config.yaml
d_model: 256
norm_eps: 1e-05
init: "uniform"
init_std_up: 0.0295
warmup_steps: 299
final_lr_fraction: 0.02
batch_tokens: 32768
seq_len: 1024
MLP neurons of a small language model. Each row is named by its layer, matrix (gate and up: input weights) and neuron, and shows model dimensions 128-255. Each number is 200 + 30 x the weight over its row's rms, rounded and kept within 0 to 999. A neuron's up and down rows have the sign that makes its largest values positive.
After each neuron's rows, "fires after" lists the tokens most often just before its 100 highest values on Wikipedia text that the model never trained on. A number after a token or word is its count.

L3.gate264,247,213,230,226,192,154,159,188,208,263,171,218,188,201,202,225,170,188,254,213,201,152,169,189,222,209,209,153,184,209,201,203,167,185,239,208,196,215,202,209,192,179,213,152,217,155,162,139,243,222,209,152,215,200,198,220,184,154,184,207,215,212,213,229,175,194,179,182,220,160,168,241,198,183,215,163,169,262,179,240,171,236,220,190,201,235,205,202,179,138,194,155,161,229,214,219,219,179,167,184,197,216,191,228,216,215,190,221,220,168,186,234,252,186,244,233,178,222,204,235,193,228,207,206,218,196,188,195
L3.up264,261,204,243,198,217,135,188,217,237,234,156,236,230,172,246,243,190,183,222,182,213,190,153,207,225,147,159,162,223,199,219,170,231,215,213,199,196,175,142,235,231,144,184,162,273,177,147,182,207,214,201,180,169,171,225,198,167,168,192,138,189,178,222,203,112,155,147,251,205,164,177,236,165,217,227,156,159,217,220,218,192,222,229,219,195,227,198,178,181,182,180,199,207,224,229,218,195,198,179,204,207,205,182,209,176,158,226,207,192,191,203,156,245,170,199,177,197,201,285,218,209,187,228,194,230,242,211,230
fires after: "2" 79, " Sc" 5, "ass" 4

L3.gate85,188,201,209,222,214,166,178,199,239,163,177,267,209,125,210,184,184,182,214,170,225,250,198,215,203,187,200,176,182,259,228,194,209,186,208,186,192,155,166,125,227,181,245,165,190,196,197,151,241,220,227,199,241,241,147,233,223,188,260,215,204,244,238,185,244,220,226,157,181,246,228,218,207,216,155,205,214,244,153,214,216,194,232,178,181,150,223,216,187,175,194,224,266,213,242,202,224,192,191,186,232,250,196,230,206,240,213,181,299,200,223,212,234,178,227,182,245,205,181,261,188,216,167,200,215,217,191,183
L3.up85,201,183,219,222,185,145,170,198,257,140,181,274,234,139,221,152,145,191,215,172,239,247,192,207,182,179,181,197,197,246,239,210,218,204,199,202,205,145,174,130,219,177,258,185,180,185,187,139,251,225,215,211,233,238,195,228,221,205,250,211,219,232,246,194,227,191,226,189,174,220,232,225,186,235,141,207,196,247,157,206,199,221,248,199,172,168,243,249,202,158,173,247,271,232,207,200,222,196,211,178,233,228,185,199,194,219,240,199,260,224,243,176,236,193,221,200,252,216,204,262,212,245,180,195,215,222,187,191
fires after: "2" 81, "1" 19

L3.gate127,205,146,207,210,178,161,168,209,193,176,184,246,243,198,260,209,170,189,202,203,194,200,178,217,194,132,193,172,214,218,223,233,224,191,223,197,251,198,119,124,193,197,218,164,199,159,220,225,211,243,191,174,214,206,184,199,240,156,211,148,180,223,279,235,249,166,227,209,225,183,221,161,187,194,167,168,210,238,189,237,166,298,204,191,215,206,168,201,202,184,196,210,193,246,243,202,205,194,175,160,191,205,140,201,210,220,263,282,148,216,189,177,227,216,223,248,195,218,186,190,260,229,191,196,240,219,168,199
L3.up127,190,255,228,240,221,192,248,205,118,212,166,206,208,191,212,199,189,215,173,98,201,260,249,181,168,175,203,173,207,186,221,181,178,180,202,193,196,212,186,231,167,163,208,182,197,173,212,197,219,180,215,173,228,214,185,212,186,192,220,186,161,151,216,179,216,174,148,179,220,220,220,163,180,169,229,119,199,221,268,193,204,182,218,204,188,203,183,195,186,172,193,210,206,216,250,192,200,164,179,207,234,228,176,141,178,219,219,183,202,214,216,241,242,193,181,208,220,182,211,228,167,188,174,138,205,215,246,195
fires after: "2" 87, "1" 13

L6.gate83,221,224,203,172,220,182,179,179,211,175,256,165,180,200,218,157,161,210,213,202,184,171,226,168,216,210,229,200,246,179,208,251,232,175,181,166,156,162,193,221,132,105,240,163,217,209,205,177,182,176,209,235,192,236,169,185,225,240,195,260,195,211,206,212,207,253,190,217,266,260,213,168,202,156,211,161,214,142,173,183,214,135,185,207,214,236,193,199,190,206,200,160,205,194,195,145,215,175,217,206,190,181,196,230,197,171,198,221,198,228,180,276,199,190,173,235,224,203,209,177,177,157,161,182,172,179,220,168
L6.up83,255,248,203,123,183,190,221,190,201,207,196,245,141,215,207,224,244,217,168,154,205,214,203,244,203,207,221,229,163,275,222,232,172,180,235,186,166,183,148,192,192,229,178,215,177,248,235,192,190,159,218,183,220,227,164,143,234,166,168,237,180,205,207,224,202,241,243,220,242,188,242,193,176,150,232,214,215,165,182,207,229,157,199,169,224,198,189,226,149,145,141,218,219,241,205,147,142,203,174,181,194,145,207,186,217,181,189,176,218,185,194,222,222,193,214,186,179,219,213,180,159,206,151,220,232,197,244,157
fires after: " O" 24, " S" 13, " B" 11, "F" 6, "S" 6, " As" 6

L6.gate198,225,161,213,196,213,224,214,219,158,233,198,162,207,269,175,225,141,181,224,189,205,240,205,268,207,193,215,166,196,143,195,245,219,210,202,194,193,204,213,184,217,202,169,218,188,166,159,209,206,164,207,197,197,269,200,115,255,249,208,192,232,192,168,233,189,163,209,193,239,201,163,217,248,206,265,212,175,229,211,237,193,194,201,120,235,287,215,219,201,240,208,222,175,151,195,180,205,167,193,109,186,110,208,178,201,190,239,227,208,181,200,213,232,199,180,201,218,179,218,223,230,201,191,228,194,192,195,191
L6.up198,230,197,226,189,187,176,159,172,221,229,225,187,200,225,229,158,235,235,221,183,128,230,163,238,237,194,229,231,240,181,163,270,144,212,212,190,187,167,209,205,189,224,196,204,209,207,144,184,157,234,243,195,261,233,207,163,270,195,152,170,179,185,195,217,219,188,181,135,177,152,165,207,204,213,152,235,193,212,235,178,170,132,194,165,182,218,168,150,227,207,219,206,180,234,150,249,208,206,168,218,239,244,197,237,179,202,191,221,178,141,197,195,213,210,209,194,211,210,231,147,216,186,205,197,278,254,169,235
fires after: " r" 17, "ac" 12, " s" 7, "ity" 6, " charac" 6, " S" 6

L6.gate114,203,218,215,250,207,229,188,214,161,175,184,192,192,231,190,245,167,203,202,168,179,191,195,198,164,194,204,129,172,226,159,216,173,207,171,234,194,178,239,196,235,163,227,204,229,254,255,218,185,151,160,205,223,186,215,228,232,222,253,148,193,179,183,249,190,233,208,126,199,149,210,146,232,189,197,226,215,194,157,203,139,177,253,121,239,200,205,230,185,166,186,186,223,209,181,194,209,145,164,211,194,169,215,194,185,226,214,202,274,212,215,195,229,199,215,202,165,172,137,212,204,187,171,161,230,219,181,207
L6.up114,229,259,243,245,151,195,190,218,166,206,159,217,235,158,180,252,196,169,208,215,145,145,123,171,186,219,212,176,180,183,192,156,221,221,181,185,197,195,234,205,177,173,234,177,176,242,138,206,172,189,175,193,208,191,226,214,205,254,251,215,184,162,198,190,204,206,205,178,200,210,158,191,171,182,190,220,228,175,203,159,154,194,171,156,258,203,203,241,192,208,145,227,238,246,196,197,210,155,151,189,240,175,175,218,223,185,216,164,193,170,132,212,219,188,219,178,196,200,170,163,218,191,190,177,215,211,171,229
fires after: " c" 21, " F" 19, " G" 12, " f" 10, " T" 7, " C" 6

L6.gate274,188,202,212,261,155,197,215,165,205,182,184,197,274,183,166,191,206,208,223,237,239,189,172,209,167,173,208,176,191,193,185,299,232,206,183,199,180,153,196,275,183,236,211,163,195,211,208,240,201,181,183,194,209,190,176,177,219,239,236,236,194,179,181,187,248,148,180,127,194,206,225,152,190,187,233,176,201,175,199,184,192,208,158,150,160,218,238,254,207,215,191,168,183,224,197,185,199,186,177,191,213,199,147,195,219,166,214,202,182,207,125,232,226,197,220,235,239,192,165,196,188,195,204,186,208,242,218,189
L6.up274,204,198,134,199,196,179,171,222,191,231,208,220,239,168,153,250,204,223,194,248,154,207,165,167,172,206,212,208,190,257,203,244,197,204,213,183,160,211,220,178,223,215,196,215,209,198,185,205,195,224,150,170,210,191,169,263,163,219,260,296,240,186,236,222,177,232,176,183,218,316,228,186,205,182,228,140,225,161,235,213,207,200,211,212,196,209,174,192,175,189,181,205,210,205,154,256,207,214,214,231,182,212,94,190,222,200,269,191,171,220,207,256,223,214,235,216,237,244,219,151,224,207,177,152,187,209,192,193
fires after: " F" 19, " w" 13, " man" 11, " f" 8, " N" 6, " h" 5

L2.gate249,159,191,273,281,159,132,186,233,265,200,177,221,172,218,215,196,201,121,208,249,192,241,246,185,167,282,222,196,187,192,222,183,204,228,208,180,191,205,225,138,151,165,216,186,200,195,220,221,205,201,268,153,201,217,172,230,168,182,226,229,208,201,273,216,292,185,192,219,231,155,203,139,211,196,167,167,193,198,221,199,211,138,204,187,171,220,199,174,199,178,197,193,205,220,254,176,229,149,224,197,182,215,214,209,222,207,197,267,216,218,196,168,224,224,246,214,187,201,220,244,204,185,215,173,189,189,245,191
L2.up249,208,171,197,238,199,216,166,219,242,215,221,235,219,226,262,242,211,194,184,247,203,213,229,186,153,246,230,180,179,129,205,199,238,191,216,171,214,189,214,197,164,154,224,191,222,177,155,178,168,243,218,149,148,253,132,246,229,180,158,231,170,220,190,223,209,182,158,270,219,173,237,146,211,244,180,213,189,205,235,237,181,190,197,148,129,227,193,178,224,206,167,196,197,202,260,181,249,184,208,208,177,235,176,157,247,219,235,195,157,208,204,156,250,208,196,259,209,234,206,226,156,196,222,196,221,212,270,179
fires after: "2" 66, " " 9, "1" 8

L6.gate148,207,182,184,214,177,190,172,152,181,163,211,225,205,207,180,228,192,195,221,186,180,236,250,184,234,230,213,194,205,180,211,214,226,193,177,233,221,251,184,189,185,180,163,145,184,205,163,167,230,188,231,166,245,222,211,130,213,230,200,158,201,243,214,187,217,171,232,216,293,216,197,207,181,165,219,180,249,200,140,154,223,212,185,169,207,190,196,193,206,178,202,175,178,191,214,192,228,227,195,192,155,161,258,235,218,156,198,230,170,228,132,230,169,234,188,251,192,230,203,194,209,219,158,229,232,165,178,162
L6.up148,292,203,203,244,160,232,211,180,188,192,184,174,146,223,200,182,184,223,200,216,161,191,223,173,215,227,176,172,166,178,203,256,228,238,219,246,222,187,190,234,198,233,189,158,201,147,157,220,151,217,186,223,181,232,271,151,217,228,202,193,233,184,279,227,209,203,134,156,207,237,147,187,161,160,177,197,253,207,202,212,153,130,192,167,171,228,185,184,125,168,169,183,199,249,188,205,203,197,206,218,187,200,227,244,187,151,183,238,218,217,170,237,166,226,122,181,194,253,197,206,142,223,213,191,158,197,216,143
fires after: " S" 20, " s" 16, " p" 12, " res" 11, "S" 9, " ro" 6

L6.gate243,169,200,187,233,203,216,182,224,213,171,249,231,200,224,144,200,160,150,226,187,228,210,233,234,176,268,217,169,192,224,218,209,177,206,161,219,232,146,169,186,176,190,201,149,158,208,206,207,203,178,272,179,202,218,158,243,172,186,230,157,183,215,284,205,241,217,179,152,182,201,231,152,163,240,259,189,195,218,193,150,147,188,203,168,200,224,195,255,223,156,238,145,201,226,184,244,214,165,217,187,190,222,263,234,192,226,188,157,202,214,191,253,175,180,219,153,212,188,146,199,212,192,200,246,193,195,214,190
L6.up243,164,210,247,222,163,190,168,167,257,163,196,201,268,174,210,204,249,154,166,170,228,195,268,280,198,163,219,235,227,188,182,199,217,203,177,198,196,176,187,186,171,203,209,198,191,225,199,208,184,215,171,185,183,251,160,174,188,183,190,176,194,247,223,197,194,239,186,217,186,200,209,169,221,154,230,205,232,207,171,230,200,210,228,216,177,217,195,253,229,177,214,146,174,209,210,207,200,209,217,197,179,249,231,241,149,161,201,214,152,204,217,235,226,136,182,147,256,248,212,184,224,175,236,186,221,205,203,224
fires after: "." 42, "==" 16, "2" 8, " ==" 4, "8" 4

L2.gate81,199,185,188,199,197,219,184,230,206,203,188,206,194,217,218,205,215,141,206,215,208,158,288,245,230,238,205,176,212,182,147,184,195,212,222,201,225,160,149,220,177,168,189,193,205,197,188,236,235,142,170,218,206,238,204,194,184,178,193,245,199,244,256,206,212,219,181,175,220,186,236,113,279,189,193,166,159,199,201,221,257,202,181,169,188,200,208,196,213,237,249,193,209,210,185,212,213,191,223,174,183,228,157,199,163,153,177,179,227,194,173,226,226,195,239,169,165,241,192,180,170,181,233,156,148,179,225,189
L2.up81,244,166,228,249,229,212,199,133,155,207,194,222,189,203,206,204,177,155,241,198,196,245,199,241,158,221,196,178,198,223,214,165,202,164,223,201,174,261,216,202,200,187,177,182,236,208,232,186,125,233,204,172,197,156,215,223,194,183,230,148,188,173,222,208,210,157,220,213,224,192,172,131,157,215,221,195,194,208,149,164,188,172,205,266,215,231,221,188,187,178,207,206,187,201,197,204,244,155,192,204,218,192,213,229,150,161,187,197,178,168,189,230,204,224,183,228,158,174,213,180,233,202,215,191,195,225,173,181
fires after: " " 50, "1" 43

L6.gate249,219,178,228,236,162,219,243,191,170,249,207,257,192,212,217,206,216,151,209,218,243,206,220,234,231,212,228,186,180,194,172,248,219,200,190,149,112,185,142,225,185,211,250,162,205,207,224,139,212,153,204,155,256,188,171,152,191,188,230,150,167,225,197,234,183,201,198,161,198,215,234,191,182,197,169,204,182,168,218,171,140,184,201,215,186,204,281,220,254,144,221,178,257,255,227,150,213,186,224,125,201,177,179,204,210,183,164,202,165,189,171,267,223,178,268,257,184,234,192,201,192,195,224,201,140,161,237,211
L6.up249,211,188,264,184,172,177,146,217,225,189,226,178,219,200,132,142,192,186,217,175,175,146,179,261,216,175,239,125,253,230,165,205,211,219,163,156,268,177,223,173,159,214,167,223,171,188,214,182,147,216,216,141,249,243,249,226,217,204,185,222,179,215,198,237,211,179,252,209,222,212,235,211,221,148,176,187,197,226,211,221,212,160,188,173,174,221,200,238,223,223,177,205,185,157,167,227,150,201,164,224,172,176,222,201,196,220,200,147,244,205,261,172,202,216,206,166,239,231,183,170,206,221,264,157,207,190,168,214
fires after: "." 81, "==" 7, ")." 4